{
  "n_layer": 15,
  "d_model": 384,
  "n_head": 3,
  "n_kv_head": 3,
  "head_dim": 64,
  "d_mlp": 1536,
  "vocab_size": 4096,
  "activation": "tanh_gelu",
  "norm": "layernorm",
  "norm_place": "pre",
  "norm_eps": 1e-06,
  "positions": "rope",
  "rope_base": 10000.0,
  "rope_fraction": 0.5,
  "qk_norm": false,
  "attn_scale": 0.125,
  "bias": "none",
  "tie_embeddings": false,
  "parallel_block": true,
  "init": "uniform",
  "init_std_qkv": 0.0326,
  "init_std_o": 0.0,
  "init_std_up": 0.0326,
  "init_std_down": 0.0,
  "optimizer": "muon_variant",
  "lr": 0.00592,
  "lr_mult_qkv": 0.4,
  "beta1": 0.95,
  "lr_head": 0.00347,
  "warmup_steps": 200,
  "schedule": "wsd",
  "decay_fraction": 0.922,
  "decay_shape": "linear",
  "final_lr_fraction": 0.0,
  "batch_tokens": [32768, 65536, 98304],
  "seq_len": 768,
  "doc_mask": true,
  "train_tokens": 657300000,
  "steps": 10950,
  "dataset": "wikipedia_en"
}
MLP neurons of a small language model. Each row is named by its layer, matrix (up: input weights; down: output weights) and neuron, and shows model dimensions 0-63. Each number is 50 + 10 x the weight over its row's rms, rounded and kept within 0 to 99.
After each neuron's rows is what it responds to, as a language model described it from the Wikipedia text at the highest values.

L7.up628:56 55 52 43 45 46 46 38 41 37 42 68 53 70 69 65 40 43 60 50 74 55 55 44 58 53 37 47 47 36 32 35 38 39 54 62 39 44 33 59 62 38 63 35 28 64 71 50 20 50 64 51 41 42 49 58 53 51 51 59 50 45 47 47
L7.down628:59 59 43 45 74 59 49 58 62 33 58 46 67 42 39 52 47 45 60 66 59 60 41 49 69 51 45 52 38 33 26 21 34 42 54 67 65 47 71 47 50 51 50 35 73 43 53 60 57 79 49 50 59 55 55 47 49 47 38 47 52 55 23 60
Time and discourse adverbs. Final pieces completing temporal or linking adverbs, such as Today, soon, thereafter, Shortly, Furthermore, instead, "next day"; weaker on mid-word pieces like "et" in Massachusetts.

L4.up1444:45 62 45 72 48 54 27 57 42 38 48 69 49 49 51 36 51 58 44 44 31 59 45 51 58 57 60 48 66 65 60 52 51 34 45 37 38 57 59 50 58 31 49 44 45 44 46 57 55 53 43 50 33 60 52 60 56 41 43 53 55 56 45 66
L4.down1444:50 36 63 61 56 63 57 55 47 51 53 48 41 44 52 50 63 43 50 43 36 34 58 49 57 41 43 47 34 49 54 59 42 42 80 76 70 38 49 54 60 55 64 56 43 65 45 38 56 31 59 37 51 28 46 39 43 75 41 36 50 49 54 53
Mid-word continuation pieces. Non-initial subword pieces inside a longer word, often after un-, de- or a hyphen, such as un-ex-pected, mean-ing, loc-ated.

L5.up1470:40 57 45 49 76 46 55 62 50 41 68 63 45 60 43 44 58 56 42 35 56 46 51 60 32 54 55 43 48 56 41 52 54 57 46 55 55 58 47 43 62 56 44 61 39 73 35 53 30 37 61 56 55 50 53 51 45 42 31 38 51 57 63 55
L5.down1470:50 81 61 50 53 46 43 31 47 36 66 63 53 59 57 71 48 43 46 52 45 50 58 60 44 48 36 54 62 57 57 70 48 51 54 38 45 65 73 43 62 39 47 42 43 46 47 33 46 43 57 43 62 53 52 56 39 52 56 56 49 53 51 20
Early word-internal fragments. Short second pieces of split words, mostly names after an initial S/Sh/L, such as Sh-p-eyer, Š-p-ilja, Sh-ri, S-out-heast, plus word-start "cl".

L4.up739:50 50 59 56 41 77 50 59 23 53 41 48 49 53 59 48 61 51 55 34 55 46 45 66 51 59 59 46 32 59 56 56 57 63 54 42 43 44 37 64 39 48 49 47 57 52 58 54 43 52 46 49 61 55 46 50 75 34 41 65 51 59 49 41
L4.down739:61 44 50 41 55 42 64 41 40 42 46 61 74 50 38 45 52 54 57 69 52 47 52 62 50 62 70 58 51 52 60 38 40 43 47 53 51 49 58 27 56 60 55 56 52 59 56 69 42 51 45 59 42 67 51 43 39 55 46 59 64 53 63 46
Word continuations, date commas. Mid-word pieces continuing a started word (short-ly, heav-ily, ut-il-izing, Ab-ra-ham), plus commas after day numbers in dates (October 11,) and name starts after the or in.

L4.up1480:37 44 43 53 44 37 46 65 51 54 45 56 62 61 42 47 46 41 48 59 60 38 46 63 56 72 36 52 53 59 54 56 44 50 62 58 47 49 42 47 43 59 50 61 36 55 55 51 57 51 44 42 35 51 44 58 64 64 63 36 36 43 44 33
L4.down1480:40 61 59 48 43 39 63 42 38 64 59 43 53 29 34 64 68 40 49 48 48 55 70 31 45 54 61 39 56 54 47 62 67 35 49 45 45 46 46 50 68 45 40 50 54 65 41 73 63 59 51 41 59 42 48 50 23 50 54 54 65 48 44 57
Predictable word/phrase completions. Tokens that finish a word or fixed phrase begun by the prior piece, such as comm-ission, inter-act, Techn-ology, State University, Cricket Club.

L7.up497:45 47 47 51 36 88 37 61 44 60 37 60 38 35 34 53 41 41 56 47 64 51 59 48 66 59 62 49 35 63 42 26 43 69 40 38 37 43 60 52 49 58 56 41 41 52 49 45 67 52 51 41 44 58 44 47 65 66 52 62 51 31 42 58
L7.down497:30 74 42 50 49 46 43 65 56 46 43 50 39 33 47 63 46 54 44 45 66 35 58 48 74 62 73 58 69 54 60 50 27 49 74 31 22 59 51 58 42 53 38 50 44 63 59 45 64 64 56 47 56 53 59 40 50 67 50 32 52 40 48 49
Word-final pieces, esp. "-thing". Mostly the final ing piece of split words like thing, anything, something, nothing; weaker on other word endings such as Hannib-al, romant-ically, fem-me.

L5.up1181:38 47 49 63 54 33 36 51 56 49 59 50 44 35 59 48 36 57 38 49 42 57 46 51 49 55 44 34 44 53 55 53 53 38 60 62 34 41 44 66 55 53 71 58 44 51 45 62 44 26 34 46 47 69 52 45 50 27 48 57 36 44 48 49
L5.down1181:56 46 38 35 43 39 49 51 37 60 62 33 66 52 41 51 60 44 58 63 57 53 45 41 29 37 44 40 62 48 48 53 35 49 37 54 60 50 34 64 61 47 59 40 23 55 55 50 45 36 38 38 40 48 52 44 71 50 42 50 45 50 49 43
Foreign names, infobox punctuation. Mid-word pieces of non-English names (Kras-n-odar, Krishnas-w-ami, K-on-stantinos), plus colons, dashes and "of" in infobox or list fields.

L4.up1368:42 56 42 42 48 65 63 40 34 36 68 41 37 65 68 52 48 59 39 59 55 41 44 59 48 51 49 44 57 68 44 58 45 42 48 53 62 58 57 39 41 70 50 57 38 53 40 53 54 40 46 38 38 33 51 52 58 50 52 58 53 47 44 48
L4.down1368:36 46 37 60 46 41 51 49 50 65 49 48 45 57 40 46 33 52 49 31 52 54 58 41 54 48 35 52 70 34 63 56 65 38 47 48 52 70 50 52 35 36 47 52 56 52 52 48 63 55 55 60 42 44 51 54 53 51 46 66 27 59 35 60
Mid-word continuation pieces. Second word pieces following a split-off first letter or consonant cluster, often C/c or sp/sc, frequently in section headings: C-ast, S-ched, sc-reen, broad-cast, sp-ark.

L7.up1233:54 47 47 69 43 56 59 44 40 66 41 64 54 64 59 52 48 53 34 42 37 58 59 61 56 61 67 59 42 50 47 49 42 52 43 42 55 39 41 35 54 52 54 64 65 54 54 79 57 58 35 51 52 68 41 43 47 55 70 60 45 52 50 53
L7.down1233:63 44 43 51 44 55 32 48 34 42 52 56 56 56 52 61 38 47 55 52 54 49 59 41 52 65 51 46 61 41 45 49 54 42 51 69 54 37 45 55 54 54 50 49 53 52 42 46 47 46 62 59 47 39 57 54 30 40 69 50 55 75 45 51
Final token of names. Last word or word-piece that completes a multi-token proper name or term, such as School, College, Music, Madison Square Garden, Conference.

L4.up1292:41 50 50 48 43 49 54 50 51 43 50 60 35 60 53 57 55 64 46 47 34 67 54 58 70 49 54 39 32 52 57 56 59 49 38 46 39 48 58 47 39 24 48 62 36 47 50 57 52 55 49 61 55 51 45 49 39 51 56 50 59 58 31 56
L4.down1292:52 52 77 27 52 50 32 48 57 48 33 37 40 43 35 33 57 53 51 78 37 34 59 55 55 62 54 50 47 47 53 48 62 47 43 48 39 44 53 46 42 69 70 60 52 66 40 52 57 44 46 41 53 54 45 52 45 59 46 53 59 59 45 37
Second piece of split words. Word pieces that directly follow a one- or two-letter opening piece, mostly in names in lists and tables, e.g. A-ri-el, R-age, O-ric-on, al--Zenki.

L4.up1356:61 36 50 81 49 46 54 53 47 39 53 49 59 45 27 49 26 33 55 49 35 35 64 50 51 47 56 53 46 56 49 56 64 56 56 52 52 56 56 31 50 35 39 51 66 60 45 43 65 54 52 55 60 58 57 32 49 41 41 33 54 41 52 52
L4.down1356:34 59 49 52 53 47 37 61 48 36 63 31 53 47 40 53 57 64 61 36 55 56 50 50 61 36 36 55 49 53 44 43 71 52 54 54 40 42 33 41 61 37 55 41 56 43 43 66 48 54 60 36 52 43 45 62 37 39 43 40 57 47 58 49
Second word-piece fragments. Second piece of a word split after its first letter or two, such as F+our, St+ra, F+ac, un+ex; also some "of" after number/Board, and commas in scores.

L5.up641:51 45 58 64 49 47 42 55 58 49 36 48 53 41 50 62 56 70 49 53 36 48 34 43 51 51 49 61 60 57 57 42 49 56 47 52 37 46 56 39 39 47 60 61 44 46 44 51 55 38 47 52 56 45 59 53 61 58 57 60 58 53 50 55
L5.down641:53 46 50 55 59 31 42 44 32 59 61 56 26 54 47 54 28 44 47 59 29 48 43 54 39 37 42 36 55 63 56 47 55 33 46 61 58 41 41 54 40 57 41 55 42 45 56 56 39 71 40 55 47 54 52 50 44 52 35 56 48 65 50 51
Mid-word subword fragments. Word-piece continuations inside multi-token words, often suffixes, in lists, tables and prose, e.g. "ted" in Completed, "rid" in Corridor, "able" in Valuable.

L5.up855:28 50 64 40 49 48 47 55 42 55 56 55 36 46 45 41 45 42 63 52 59 47 47 48 45 58 30 53 61 60 41 52 76 37 53 40 31 38 71 48 62 44 36 30 52 29 53 67 35 54 55 50 62 48 53 20 56 66 41 40 52 50 46 43
L5.down855:57 47 40 49 42 44 52 68 51 50 49 61 48 51 44 55 51 44 52 51 56 56 50 44 68 71 60 50 57 48 60 26 40 47 76 42 39 42 26 48 30 48 34 61 47 56 51 46 46 49 52 47 58 61 45 65 61 47 38 54 40 57 51 64
Coordinate direction letters. Mainly the N or W hemisphere letter right after degree-minute-second coordinates, such as 46°36′15″N; more weakly, inner word pieces of names or rare words, such as -im- in Zakheim or Maximian.

L5.up1245:58 52 45 50 46 43 34 56 45 54 40 33 41 62 49 50 47 33 45 23 46 51 59 60 57 59 43 42 43 50 42 43 51 73 60 53 50 60 58 48 52 58 66 58 67 50 44 52 34 45 49 39 36 38 41 53 61 49 44 46 40 28 33 43
L5.down1245:60 46 49 44 51 42 60 60 46 66 43 36 54 59 60 53 42 47 37 52 46 27 55 53 76 67 52 47 45 49 49 71 53 48 51 57 35 67 51 55 52 57 46 52 50 53 38 42 50 57 20 44 44 64 53 50 42 30 38 55 60 51 54 54
Job title nouns. Final tokens of role or occupation nouns for people, such as editor, director, president, minister, commander, reviewer, often followed by "of" or a name.

L4.up1154:26 48 60 53 63 32 45 47 58 51 40 57 59 54 62 51 50 53 48 55 50 69 25 31 41 42 49 72 56 49 46 56 69 53 52 51 61 56 37 32 59 52 31 57 52 46 54 64 61 62 52 57 57 58 56 43 48 58 32 47 59 40 68 44
L4.down1154:77 29 26 60 40 49 53 39 40 56 51 32 49 50 49 44 55 43 50 37 51 62 55 67 55 78 66 59 48 44 41 58 51 31 58 30 37 39 58 51 43 43 48 50 46 55 41 43 46 52 53 65 59 62 58 41 58 36 56 66 45 29 59 52
Word-completing suffixes, LaTeX operators. Two groups: = and + operators in LaTeX physics equations, and the final word piece completing a split word, such as cop-ies, par-ish, submar-ines.

L7.up664:48 55 46 48 37 50 22 51 42 47 71 38 43 50 56 52 42 30 48 40 44 42 45 58 59 57 68 51 42 43 49 50 39 51 68 63 48 62 62 46 38 53 27 60 55 51 50 48 35 43 43 51 51 46 11 39 54 47 62 73 46 44 53 51
L7.down664:55 38 62 35 42 57 43 60 43 49 50 41 62 39 49 64 50 40 47 46 41 53 55 25 45 51 61 58 59 39 66 41 67 46 78 59 58 40 46 42 43 57 66 46 59 50 36 47 49 45 42 63 64 57 43 46 67 63 60 45 45 53 41 49
Collaborated-with and mid-word pieces. Mainly "with" after verbs like collaborated or interfering; also inner fragments of split names and words, such as Ser-b-ia, dou-b-t, con-clud-ed.

L4.up168:21 52 45 61 64 35 47 46 47 50 40 48 61 49 38 44 35 45 37 45 34 62 61 57 64 55 55 36 41 60 52 45 46 47 41 35 58 37 63 52 67 55 45 45 50 44 54 63 54 51 42 48 53 59 44 35 41 37 48 47 45 56 45 65
L4.down168:61 52 42 36 47 42 41 65 57 39 49 67 46 31 61 63 33 57 61 69 41 41 42 62 31 35 41 42 52 32 72 54 64 56 49 40 37 50 48 65 47 41 54 51 51 41 56 56 41 50 53 76 58 56 58 56 57 36 54 56 52 58 51 53
Second piece of split words. Word-piece tokens continuing a word just after a short opening fragment like s, b, Sh or L, e.g. s-ight, w-ound, sil-ly, b-ig; occasionally whole words like School.

L4.up1382:63 44 34 73 56 50 55 66 50 58 52 46 64 55 72 47 29 61 63 38 51 44 50 47 50 57 49 67 57 42 57 61 46 45 30 51 65 66 62 54 57 60 59 59 55 52 34 57 52 55 62 50 56 45 54 53 53 62 49 39 46 56 62 59
L4.down1382:60 53 46 48 59 62 57 52 79 54 52 45 35 42 40 41 48 57 48 49 37 65 47 49 40 47 50 60 53 37 39 36 27 36 30 60 54 57 70 51 56 70 48 33 51 49 56 43 58 68 51 68 62 51 66 38 46 47 63 39 45 50 47 52
Naming words, word-middle pieces. Naming words such as name, named, nicknamed, surname, spelled, referred, often after "the" or a comma; also assorted mid-word pieces like ex-cept, addition-ally, bad-ly.

L4.up1046:54 32 60 39 61 52 57 37 57 59 58 44 43 59 58 61 44 54 51 52 51 55 51 56 57 42 65 34 54 50 26 49 68 49 42 46 42 34 54 60 43 62 46 54 46 61 46 53 62 52 59 39 56 45 48 32 49 54 39 41 56 53 41 53
L4.down1046:50 65 49 46 52 46 56 61 41 47 48 65 43 48 48 64 55 58 28 47 64 53 70 53 65 46 45 45 31 49 57 42 46 60 62 48 55 65 42 66 60 47 56 59 51 48 53 39 62 47 58 57 47 57 83 54 38 36 46 50 52 61 46 62
Word continuation pieces. Second fragments of words split after a short opening piece, like p-ork and Att-end, plus the word after as or in (an, full, turn).

L4.up1316:49 36 63 36 68 58 23 49 67 47 50 44 61 46 54 59 59 49 53 56 47 39 59 35 51 44 60 45 55 43 61 63 47 34 46 52 49 37 41 50 62 56 65 31 35 57 60 51 42 34 47 46 41 30 40 55 66 42 49 45 58 45 55 48
L4.down1316:56 62 53 41 45 54 57 50 52 50 45 40 56 54 60 58 61 48 26 49 52 56 48 87 33 56 47 48 39 50 36 52 34 55 68 50 37 68 47 47 70 54 53 36 43 49 55 45 40 45 49 42 42 70 60 31 37 49 57 55 56 34 63 54
Mid-word subword fragments. Inner or final pieces of words split into several tokens, most strongly "re" in al-re-ady, also ers (merg-ers, Rul-ers), imes (somet-imes).

L5.up1079:50 58 71 31 48 51 60 49 57 61 48 47 53 49 38 37 43 31 61 64 39 51 56 51 52 44 49 37 59 34 60 52 40 42 45 55 24 33 47 57 60 46 30 48 58 38 48 55 50 62 49 79 45 47 52 39 59 50 65 46 62 40 33 50
L5.down1079:62 54 50 63 47 46 50 58 50 47 56 55 61 56 45 69 59 50 54 35 55 66 39 38 46 44 44 48 52 37 37 53 47 49 36 34 51 32 56 29 64 43 49 63 48 63 47 43 45 43 47 59 67 53 31 46 38 54 55 58 56 28 44 50
Structured label word endings. Word-final pieces in table column headers, section headings and infobox field labels, e.g. R-ound, App-ear-ances, Website; also LaTeX \le-ft and song-title Ar-ound.

L5.up1151:70 48 37 51 35 57 55 45 44 50 63 48 51 79 35 53 54 55 53 42 34 40 35 58 56 54 50 53 60 38 50 56 36 54 43 41 53 57 48 41 29 56 65 48 42 76 43 42 49 54 49 72 34 62 47 53 34 59 39 53 61 58 53 54
L5.down1151:37 51 50 60 38 27 74 57 51 50 62 47 49 50 42 51 46 54 49 57 64 50 46 36 41 41 55 46 36 30 62 36 36 40 44 49 38 63 49 73 48 50 39 43 41 50 46 52 53 43 45 39 45 37 54 52 43 36 40 51 23 66 62 57
Month names in dates. Month names and date-adjacent tokens (space or comma before the day or year), as in October 4, In August, 10 January 1974; weaker on word-fragment pieces.

L7.up369:43 55 43 52 64 49 44 48 54 41 64 44 61 44 72 51 61 37 64 57 54 56 44 61 75 41 52 52 70 54 46 37 59 53 53 48 55 46 31 57 52 40 63 49 40 44 55 50 53 47 52 70 61 56 43 39 39 53 48 47 50 45 49 42
L7.down369:52 51 51 51 50 43 30 40 37 29 58 49 75 38 45 47 30 46 31 57 60 57 48 63 48 32 62 48 45 41 52 51 37 53 64 54 27 39 50 44 60 44 33 64 50 49 55 59 55 61 57 50 40 61 62 54 55 48 31 43 47 68 57 59
Mid-phrase continuation tokens. Mostly " and" joining two nouns in factual descriptions (villages and inhabitants, appearances and goals), plus the third w of "www" after Website: in infoboxes, and word-piece continuations.

L7.up540:55 52 41 47 57 50 42 51 59 53 62 39 61 52 38 61 54 48 45 63 52 41 37 46 64 65 67 42 58 55 44 57 46 45 43 45 36 52 50 66 38 51 32 40 38 64 48 51 48 55 48 58 48 35 48 56 67 60 46 38 56 61 54 71
L7.down540:68 62 52 41 40 32 45 47 45 44 49 44 42 38 48 67 47 54 35 59 52 43 65 53 64 52 58 47 52 74 66 60 40 70 63 63 49 39 42 67 55 32 55 47 42 47 29 55 63 35 55 51 30 64 51 42 74 44 64 44 56 34 50 37
Pre-number modifiers and connectors. Tokens just before a coming quantity, such as "at least" one, "nearly" 30, or the comma before a year ("May 22, 1949"); also "that", "which", "all", "from" after plural nouns.

L5.up102:42 29 25 51 44 67 58 53 52 53 56 63 28 46 53 52 52 47 65 30 45 51 64 50 57 47 50 52 57 44 43 56 39 72 41 38 56 69 45 61 34 46 51 55 57 61 49 62 58 35 50 49 44 47 58 44 48 60 57 48 50 39 53 56
L5.down102:47 47 48 30 41 61 59 64 52 54 54 51 30 50 41 55 58 61 56 56 54 51 33 34 59 53 56 57 52 53 51 47 36 42 49 68 66 67 54 48 39 60 48 46 46 46 44 58 61 52 55 67 33 40 63 42 52 51 39 53 53 52 54 44
Renaming and transition words. Fires on words introducing a new name, identity, or state, especially "renamed", "nicknamed", "changed its name to", and also "became", "into", "replaced by", "similar to".

L7.up1100:35 69 47 49 57 49 67 35 52 48 40 30 38 58 52 53 62 55 62 45 30 33 46 48 57 70 45 38 50 57 46 61 55 44 58 60 56 47 52 38 44 49 37 38 50 47 44 54 59 54 40 38 67 53 64 49 41 59 58 55 45 34 31 44
L7.down1100:46 44 46 54 35 51 60 57 46 50 57 39 42 44 55 42 61 53 52 48 50 46 56 44 58 73 62 64 38 50 47 39 39 56 59 38 42 37 50 34 60 48 57 46 33 37 47 51 61 49 43 45 54 40 40 50 42 42 49 54 59 51 39 44
Person role nouns. Final pieces of role or title nouns before a name or mention, e.g. Cap-tain, schol-ar, commission-er, Sir, Rev.; also San in place names.

L7.up677:46 52 44 54 50 39 57 57 51 57 44 65 44 48 68 40 54 57 40 37 70 49 54 55 60 48 37 56 54 58 38 56 66 37 51 51 61 53 56 38 47 56 59 46 60 44 45 55 49 57 54 47 71 49 71 48 45 58 51 44 44 58 56 53
L7.down677:45 45 54 43 47 57 60 35 33 51 38 54 47 54 49 42 61 45 56 48 36 50 63 53 51 30 43 35 45 42 48 51 38 46 56 24 58 45 51 61 60 52 44 43 47 47 30 61 52 55 55 31 58 58 43 49 60 50 60 55 49 58 46 38
Plural noun endings. Plural suffix pieces ending a noun in running prose, such as ship-s, prison-ers, loc-ations, and sometimes whole plural words like people.

L7.up353:57 54 57 50 68 47 49 44 35 44 37 53 60 55 59 51 51 64 64 53 37 29 45 58 63 45 43 49 47 66 63 48 42 26 43 46 52 74 45 39 41 53 58 58 45 49 39 60 59 42 54 60 55 40 42 47 50 58 51 44 46 36 40 73
L7.down353:56 55 45 52 54 36 51 62 56 44 51 47 46 49 60 66 39 63 46 59 62 49 55 75 41 44 63 55 36 60 50 63 59 49 54 53 46 79 47 52 45 41 44 67 42 42 58 59 34 43 45 41 55 57 41 49 55 55 41 52 52 59 61 61
Born in biographies. Mostly "born" (also "died", "based") before a year, date or place, as in "(born 1974)", "was born to", "children born abroad"; weaker on verb-ending pieces like -ed, -ing.

L5.up795:69 64 62 41 43 35 56 65 55 50 60 36 63 54 52 58 43 48 52 46 58 51 45 50 35 52 50 57 55 58 50 57 55 54 58 62 49 57 39 42 55 34 39 47 53 54 39 44 51 62 58 60 53 58 47 49 44 27 39 44 43 69 58 55
L5.down795:61 39 48 47 35 55 38 40 57 32 62 39 39 51 47 46 68 47 51 49 54 41 51 45 50 42 43 45 66 27 53 72 44 44 53 31 49 33 56 45 56 35 54 40 63 49 35 44 78 43 46 66 47 31 47 42 53 40 48 46 63 52 47 49
Number and quantity words. Cardinal number words and their final pieces (f-our, fifte-en, s-ix, four, seven), quantifiers like many, several, few, "of" after a list, and the 0 in years like 2020.

L4.up209:46 38 46 61 55 76 51 54 54 58 38 63 55 40 39 40 47 38 45 51 36 42 37 45 56 51 47 50 53 39 47 40 26 52 39 27 47 47 71 49 52 54 60 44 38 45 54 76 55 51 54 66 46 50 42 55 77 52 40 36 61 44 40 45
L4.down209:60 17 39 62 41 51 34 39 43 40 46 36 57 55 52 57 60 56 49 51 64 22 64 46 52 53 31 55 35 32 66 57 43 45 57 62 36 53 58 56 70 53 65 53 48 48 48 36 56 39 47 55 46 57 53 55 37 51 59 47 40 69 57 35
Mid-word continuation pieces. Word pieces that continue a word split after a short opening fragment, like S-pec-ial, m-emb-rane, al-re-ady, and of in "as of"/"because of".

L4.up1246:46 46 48 51 40 41 33 54 54 60 54 51 45 41 66 50 38 46 51 32 28 45 60 62 45 39 49 35 49 22 34 36 32 42 52 60 77 56 67 53 51 67 43 45 52 53 61 39 53 64 49 52 53 52 48 37 63 49 43 52 53 32 42 41
L4.down1246:66 58 54 41 68 46 55 64 56 69 55 39 51 48 54 56 42 71 49 44 53 43 71 59 59 55 59 34 58 62 55 59 47 55 59 40 59 66 53 49 51 49 54 66 56 52 56 54 37 56 42 43 62 49 47 51 39 45 45 45 70 43 60 59
Word-completing suffix pieces. Final word pieces that finish a split word, mostly role or title nouns like Comm-ander, b-oss, gu-est, g-overnor; also pri-or, major-ity.

L5.up199:66 56 63 52 50 42 29 34 60 45 67 57 42 50 43 43 50 57 58 37 42 42 69 66 63 55 37 58 61 49 60 50 43 42 46 49 60 64 63 49 64 61 63 42 62 57 53 55 52 38 42 54 38 59 33 51 58 38 43 29 44 60 43 51
L5.down199:57 48 50 67 45 54 38 38 36 69 57 49 32 57 46 61 40 50 50 53 40 67 38 47 47 66 58 51 49 73 48 67 45 55 62 49 37 41 48 49 56 43 49 39 48 51 30 56 57 47 60 52 66 51 40 40 48 34 54 58 37 65 49 44
Mid-word pieces and post-preposition articles. Fires on second word pieces after a fragment such as sc-en(e), Sc-ore, Stev-en, and on articles after at/on/for, as in at the same time.